From a checkpoint of a small transformer trained on Wikipedia.
Training: 434M tokens, 6615 steps.
MLP neurons of a small language model. Each row is named by its layer, matrix (gate and up: input weights; down: output weights) and neuron, and shows model dimensions 0-63. Each number is 128 + 24 x the weight over its row's rms, rounded and kept within 0 to 255. A neuron's up and down rows have the sign that makes its largest values positive.
After each neuron's rows, "fires after" lists the tokens most often just before its 100 highest values on Wikipedia text that the model never trained on.

L4.gate40 [106 170 137  91 129  91  92 140 152 124 102 169  73 133 125 106 133 111 141 115 130  79 167 118 154  88 144 129 112 130 100 128 114 140 128 183  80 101 142 113 121 117 147 131 143 131 115 115 111 144 140 108 166 108 170 165 121 102  98 114 127 110 141 106]
L4.up40 [132 169 115 139  63 120 132  96 139  82 162 126 149 136 149 129  46 125 119 136 147 146 121 105 149  94 115 100 136 109 119 123 106 129 149 164 115 104 163 131 150 115  79 157 134 131  97 143 138 144 146 148 127 116  78 125 127 140 128 120 120 131 104 139]
L4.down40 [143 150 141 105  86 164 137 122 156 110 114 161 120 128  97 183 153 106 133 129  88 111 142 152 120 111  99 155 135 133 120 103 103 140  87  87 103 104 166 157 153 146 135 123 110 122 134 107 109 123 160 130  89 126 146 140 172 123 128 110 172 121 120 122]
fires after: "\n\n", " —", "-", " .", " Pld", " H"

L7.gate321 [170 173 133 120 148 146 159  87 111 151 141 164 106 132 168 128 127 146 130 135 111 108 127 150 119 124 130 152 116 125 126 159 100 158 165 133 114  85 141 147  98 100 135 131 119 104 114 107 141 112 104 173 128 142 138 138 106 120 139 135 118  99 146 131]
L7.up321 [152 133  95 123 137 129 146 137 147  96 133 113 111 109 139 150 112 120 151 144  84  84 100 168 147 152 139 151 134 143 144 127 119 129 122 170 178 151 139 114 157 113 136 104 101 158 158 124 151 134 123 130 123 181  75 104 138 130 109 137 169 125 112 136]
L7.down321 [126 174 121  98  96 114 148 174 138 134 160 135 146 135 122 145 154 167 139 154 141 119 115  99 134 107 100 120 120 172 154 112  88 152 139 132 115 115  94 108 118 128 140 130 110 106 109 116 106 103 147  98 111  98 143 135 133 115 167 164 143 111 138 117]
fires after: ".", " as", ","

L9.gate375 [ 95 125 132 126 150 133 139 149 163 132 136 137 155 126 120 118 126 132 116 135 144 150 123 115 153 128 126 119 141 175 115 129 117 104 138 146 131 128 117  93 163  97 145 169 138 139 187 109  90 131  85 143 160 131 128 105  86 111 140 159  89 132 111 136]
L9.up375 [147  86 160 155  83  60 156 105 119 150  98  88  80 109  88 110 132 124  82 121 140 159 111 135 139 141  99 118 117 126 122 142 148 135 180 152 169 114 135 173 126 132 102 107  99 188  96 108 131 123 104 109 112 102 128 114 134 151 103 141 117 129 131 129]
L9.down375 [130  99 144 112 129 117 114  87 120 118 131 183 116 141 147 110 158  90 136 129 139  94 109 154 140 173  86 113 149 125 130 154 143  84 170 143 160 131 121 120 121 130 113 118 125 112 156 123 152 129 107 117 123 103 135 131 143  89 116 120 106 111 144 129]
fires after: " of", " the", " US"

L7.gate120 [134 116 117 112  85 109 180 132 145  88 136 155 126 132  99 164 105 111 119 119 136 122 119 158 101 147 171 101 176 149 147 123 102 115  90 138 131 186 136 168 149 161  97 160 128  82 144  75 128 153 105 125 113 111 127  98 151 103 112 134 148 150 125 111]
L7.up120 [131 163 151 103 136 108 105 116 135 104  91 150 152 107 183 139 133 109 126 175 172 119 133 113  75 125 123  89 120 112 117 164 127 125 100 125 130  96 152 125 129 143 119 142 113 164 157 170 109 175 107 143 130 110 163 116  97 119 137 154 127 133  66 134]
L7.down120 [ 80 123 140 129 134 122 153 140 152 144 132  91 118 128 119  79 143 131  99 126  92 142 166 141 168 167 102 113 117 137 139 161 142 138 157 139 128 159 131 104 141 145 128 157 107 137 115 166 109  94 146 147 108  67 108  67 162 127 135 118 138  89 149 133]
fires after: " is", ")", ",", " was", " ("

L3.gate308 [ 82 100 141 148 122 150 132 111 152 133 126 138 138 145  92 137 144 100 143 133 174 120 162 156 141 148 100  90 154 147 127  72  69 113 104 140 121  81 120 104 143 130 125 104 154 168 198 118 134 141 148 120 181 160 139  95 164 114 107 105 135 100 140  96]
L3.up308 [114 126 126 118 127 138 144 173 152 115 151 135 132 110  95 123 100 129 148 130 132 118 130 149 137  94 166 114  89 140  99 159 102 170 122 125 147 113 147 103 148 121 175 120 156 114 127 149  80 156 201 132 101 127 150 120 120 105  90 105 130 101 116 110]
L3.down308 [121 133  59 101 144  80  80 133 127 111 126 138 111  81 132 136 111 112 113  87 118 176 105 116 134  59 145 109  98 169 108 142 134 157 107  96 123 168 142 110 130 142  89 147  93 134 135  94 138 105 136 113 159 129  83 136 133 118 127 118  88 139 156 154]
fires after: "\n", "-", " based", ".", " W"

L7.gate212 [114 156 125 129 111 106 134 122 152  76 138  90 105 112 109 112 102 120 138 133 122 133 101 138 104 110 116 141 160 126 116 150 146 117 101  79 114 133  83 137  81 145 127 166  91 117  96 138 131 132 140 130 117 146 148 110 177 113 159 157  49 149 135 114]
L7.up212 [134 107 125 166 127 124 102 133 170 142 151 129 128 123 155 140 144 151 116 123 149 125 151 159  80 157  88 109 103 105 147 125 140 105 128 126 122 136 131  95 117 142 116 156 156  83 110 112 112 119  96 165 139 125 139 130 206 128 121 151 130 149 156 103]
L7.down212 [137 116 135 118 124 101 109  96 140 141 147 155 117 149 142 116 148 156 125 139 118 131 148 119 119  94  74  93 159 172 178 103 116 165 100  97 165 127 118 131 119 170 116 152 124 113 155 138  71 149 116 123 147 112 140 124 113 146 123 106 111 120 120 124]
fires after: " on", " On", "On"

L7.gate341 [123 125 143 128  89 155 114 101 105 123 146 152 123 147 126 146 144 136 179 153  97  93 137 155  98  95 161 136 147 120 176 103  91 119 111 123 123 102 160 137 117 141  79  89 139 140 111 140 131 166 107 128  88 122  84 143 109 146 116 149 122 123 183 140]
L7.up341 [123  88 112 118 116 140 156 101 154  94 181 160 145 185 141 141 150 140 142 125 148 113 122 159  99 101 181 142 140 131 142 107 111 124 159  79 117  79 134 146 148 110  94 107 144 123 133  74 115 116 118 168 124 102 118 118  95 106  88 120 152 103 137  94]
L7.down341 [145 130 130 106 164 140 121 174 111  99 167 157 116 146  87 100  97 138 117 132 122 132 140 149 133 127 156 140 124 179 109 118 144  87 101 154 120 116 138 130 125 128 105 150 115 121 143 138 109 162 147 209 117 141 130 147 142 133 133 114 133 149 120 103]
fires after: ".", "\n\n", "\n"

L7.gate151 [142 126  89 145 137 134 144  90 170 121 147 123  99 140 143 108 143 107 110 159 100 126 146 113 126 112 121 135  98 133 147 154  86  94 130  82 148 143  99 131 121 122 145 100 122 124 128 133 142 113 123 132 152 132 135 136 169 131 158 142 135 134 146 144]
L7.up151 [112 113 145 169 123  99 138 105 117 119  95 114 144 122 129 133 146 120  96  84 152  99 136 142 162 130 138 154  96  86  82 139 142 130 122 115 102 143 134 102  99 137 138 117 107 149 115 178 126 129 185 119 115 157 107 171 148 164 118 115 108 150 144 142]
L7.down151 [139 142 137  90 116 142 146 145 179 100 127  96 150 134 147 138 166 103 145 153 123 113 153  76 129 118 128 133  92 185 149  95 126 138 141 168 153  89  93 105 149 105 108 115 136 139  79 148 140 113  85  86 155 111 145  85 116 173 133 132 147 157 116  93]
fires after: ".", " San", " St", " La", " de", " Ra"

L7.gate408 [122 146 145 127  71 132 107 130 164 113 133 110 111 165 155 120 140 100 116 139 152 118 130 113 150 155 159 117  89 103 143 170 142 130 117 145 154 158 121 137 166 122 163 140 110 118 154 154 110 134 120 130 145 132 178 169 134 115  96  94 125 142 133 104]
L7.up408 [102  98 109 132 127 109  90 104 122 123 164 114 115  87  79 134 129 154 126  99 152 122 104 156 133 160 124  94 159 127 118 128 108 119 159 172 105 128 166 137 161 131 133 184 114 100 141 127 124  75  78 202 175 136 171 121 151 128 105 127 160 125 122 141]
L7.down408 [138 186 132 158 107 130 124 129 159 139 136 123 131 111 134 141 116 137 106 135 124 124 145 109 153 118 128  75 112 126 160 126 133 145  68 164 141 106 155  80 142 137 147 100 124 111  88 165 127 136 143 107 132 138 131 162 121 131 139 118 151 152 158 115]
fires after: " (", " +", "\n", " −", " pre", " dis"

L7.gate344 [122 150 112 119 131 129  91 118 149 111 154 163 133  99 120 121  97 136 154 143 118 104 154 188 122 128 147 133 120 164 154 139 135 168 161 108 169 124 125 102 134 130  92  97 150 128 114  83 123 121 117 179  89 150 147 126  92 130 125  89 118 130 160 103]
L7.up344 [129 170 137 148 142 120 131 153 128 140 133 145  84 139 122 113 113 164 145 134 108 181 193 115 136 107 151 131 116 139 180 159 144 134 141 118 134 152 178  95 135 152  45 143 130 172 125  99 186 126  86 110 117 157 131 149 114 150 113 124 134 159 122 124]
L7.down344 [142 112 109 162  92 121 144 110 109 139 140 160 139 150 143 132 129 131 185 112 142 139 237 155 151 106 109 144 134 152 153 176 103  79 147  75 131 144 114 157 118 133  88 122 106 117 115  94 158 128 149 151 147 146 124 115 150 140 156 109 130 137 161 108]
fires after: " and", " but", " which", ","

L6.gate382 [103 134 140 159 136 127 138 198 141 124 139 124 110 111 114 142 174 102 122 150 116 146 147  84 160 153 134 119 131 107 115 160 123 139 139 147 175 125 115 145 117 145 112 103 155 122 160 163  86 142 114 109 129 122 130 134 120 162 177 136 144 169 128 139]
L6.up382 [111 105 148 130 123 139 137 114 106 133 168 113 109  83 105 147 124 101 102 103 142 159 163 119 172  88 124 146 104 149 100 136  98 164  95 126 161 130  93 144 122 160 123 123 157 154 104 116 148 128 124 165 105  99 129 129 185 178 169 154 104 156 124 152]
L6.down382 [141 116 171 128 122 115  82 106 153 139 156 138 132 146 135 104 113 159 105 132 176 111  96 106 111 127 114  95 152 123 114  86 101 130  81 131 113 136 173 124 140 150 119 162 137 131 123 128 138 105 126 116  80 141 152 134 132 140 109 116 104  85 137 124]
fires after: " the", " The", "The"

L6.gate116 [163  92 141 110 153 146  94 113 118 137 154  87 126 124 130 148  87 137 126 145  64 161 115 138  82 125 135 128  91 169 102 134 122 156 170 151 143 141 102  96 119  86  88 136 106 108  92 123 108 134  91 135 125 157 139 130 111 120 138 161 125 117 132 158]
L6.up116 [133 145 131 145  98 146 137 135 177 102 136 148 126 114 138 132 119 122 142 103  86  90 108  91 121 159 135 106 133 158  71 158  69 123 139 127 139 141 112 118 134 139 119 123 110 140 157 103 145 115 117 121 127 137 137 168 135 138 118 127 153 119 148 109]
L6.down116 [117 137 185 112 162 142 137 122 115 135 149 187 132 147  99 118 135  84 115 128  83  75 170 152 153 149 168  92 154 157 123 127 134 156 113 105  99 154  98 109  89 111 138  92  91 150 125 131 137 139 116 139 174 100 112 104 128 168 130 181  67 157 144 116]
fires after: " as", "  ", " Sa", " ne", " car"

L7.gate407 [ 70 115 191 127 133 113 122 108 172 178 140  87 119  96 116 142 105 112 135 138 127 120 122 160 117 105 165 130  74 165 133 124  78 164 100 105 163 138 149 173 112 115 151 121 122 122 132  60 147 120  90 167 120 183 125 148 122 105 126 136 117 190 137  96]
L7.up407 [105 134 136 138 133 142 147  89 138 107  95 153  86 129 105 144 140  92 130 143 147 147 111 114 152 155  88 142 183 120 102 140  86 101 127 113  81 126  93 125 156 126 134 118 119 145  91 173 125 125 158 152 124 186 170 117 115 105 131 128 107 150 168 120]
L7.down407 [154 133 116 102 159 119 105 139  97 109 175 130 158 167 107 116 127 139 133 139 125 125 134 103 116 146 133  84 143 154 113  95 129 138 113 105 125 164 181  94 104 116 137 137 129 141 116 105 112 116  64 114 146  91  71  99 141 142 119 102 142  99 137 105]
fires after: " |", " vo", " bra", " tra"

L6.gate34 [127 127  91 111 127 167 115 116  96 120 104 146 146 126 169 111 170 134 137 135 140 124 101 155 122 135 147 148 166 167 149 152 138 126 101 157 126  92 174  93 118 125 139 168 140 130 119 131 155 140 150 134 123 134 123 106 119 147 106 102 172 152 119 132]
L6.up34 [136  95 150 113 158 178 146 153  76 151  76 139 125 135 105  72  85 111 177 115 118  69 148 138 134 115 135  94  95 115 132 154 110 123  89  70 114 163 143 103 140 132 135  89 122  99 138 106 125 166 137  98 118 134 135 155 121 122 136 149  95  96 111 141]
L6.down34 [137 114 114 104 143 143 152 114  92 142 155 131 115 136 159 101 114  94  91 147 143 153 127 121 141 154 180 117 158 187 123 124 118 166  86 127 125 110 134 122  90 104 159 170 168 122 141 117 153 140 148  89 137 149 127 105 170 150 134 106 105 130 121 125]
fires after: " (", " \"", "\n\n", "=", "\n", "-"

L10.gate345 [153 116 106 125  78 144  85 133 149 135 138 160  99 151 108 118 157 156 101 133 153 159 138 136 100 125 135 103 166 198 117  90 141 146 126 133 130 139 135  80 105 140  97 161 118 120 124 137 114  90 116 114 156 133 112 152 140 131 110 105 113 161 130 139]
L10.up345 [143 105 124 137 116  96 169 130  81 123 120 153 147 186 122 110 170 125 117 137 114 147 110 133  83 109 161 161  92  88 163 120 123 142 118 175  97 103 123 112 142  91 139 111 137 151 144  82  92 149 103 118 134 167 143  92 155 138 156 140 155 136  96 137]
L10.down345 [ 93 133 111 165 138 121 133 122 109  80 182 154 114 134 130 122 111 161 125 133  98 104  92 134 115 144 130 103 111 131 125 147 131 138 114 126 110  98  93  99 139 142 120 141 124 101 121 120 138 125 108 128 108 156  94 135 136 105  89 123 151 139  96 122]
fires after: ",", ")", " Serbia", " Catal"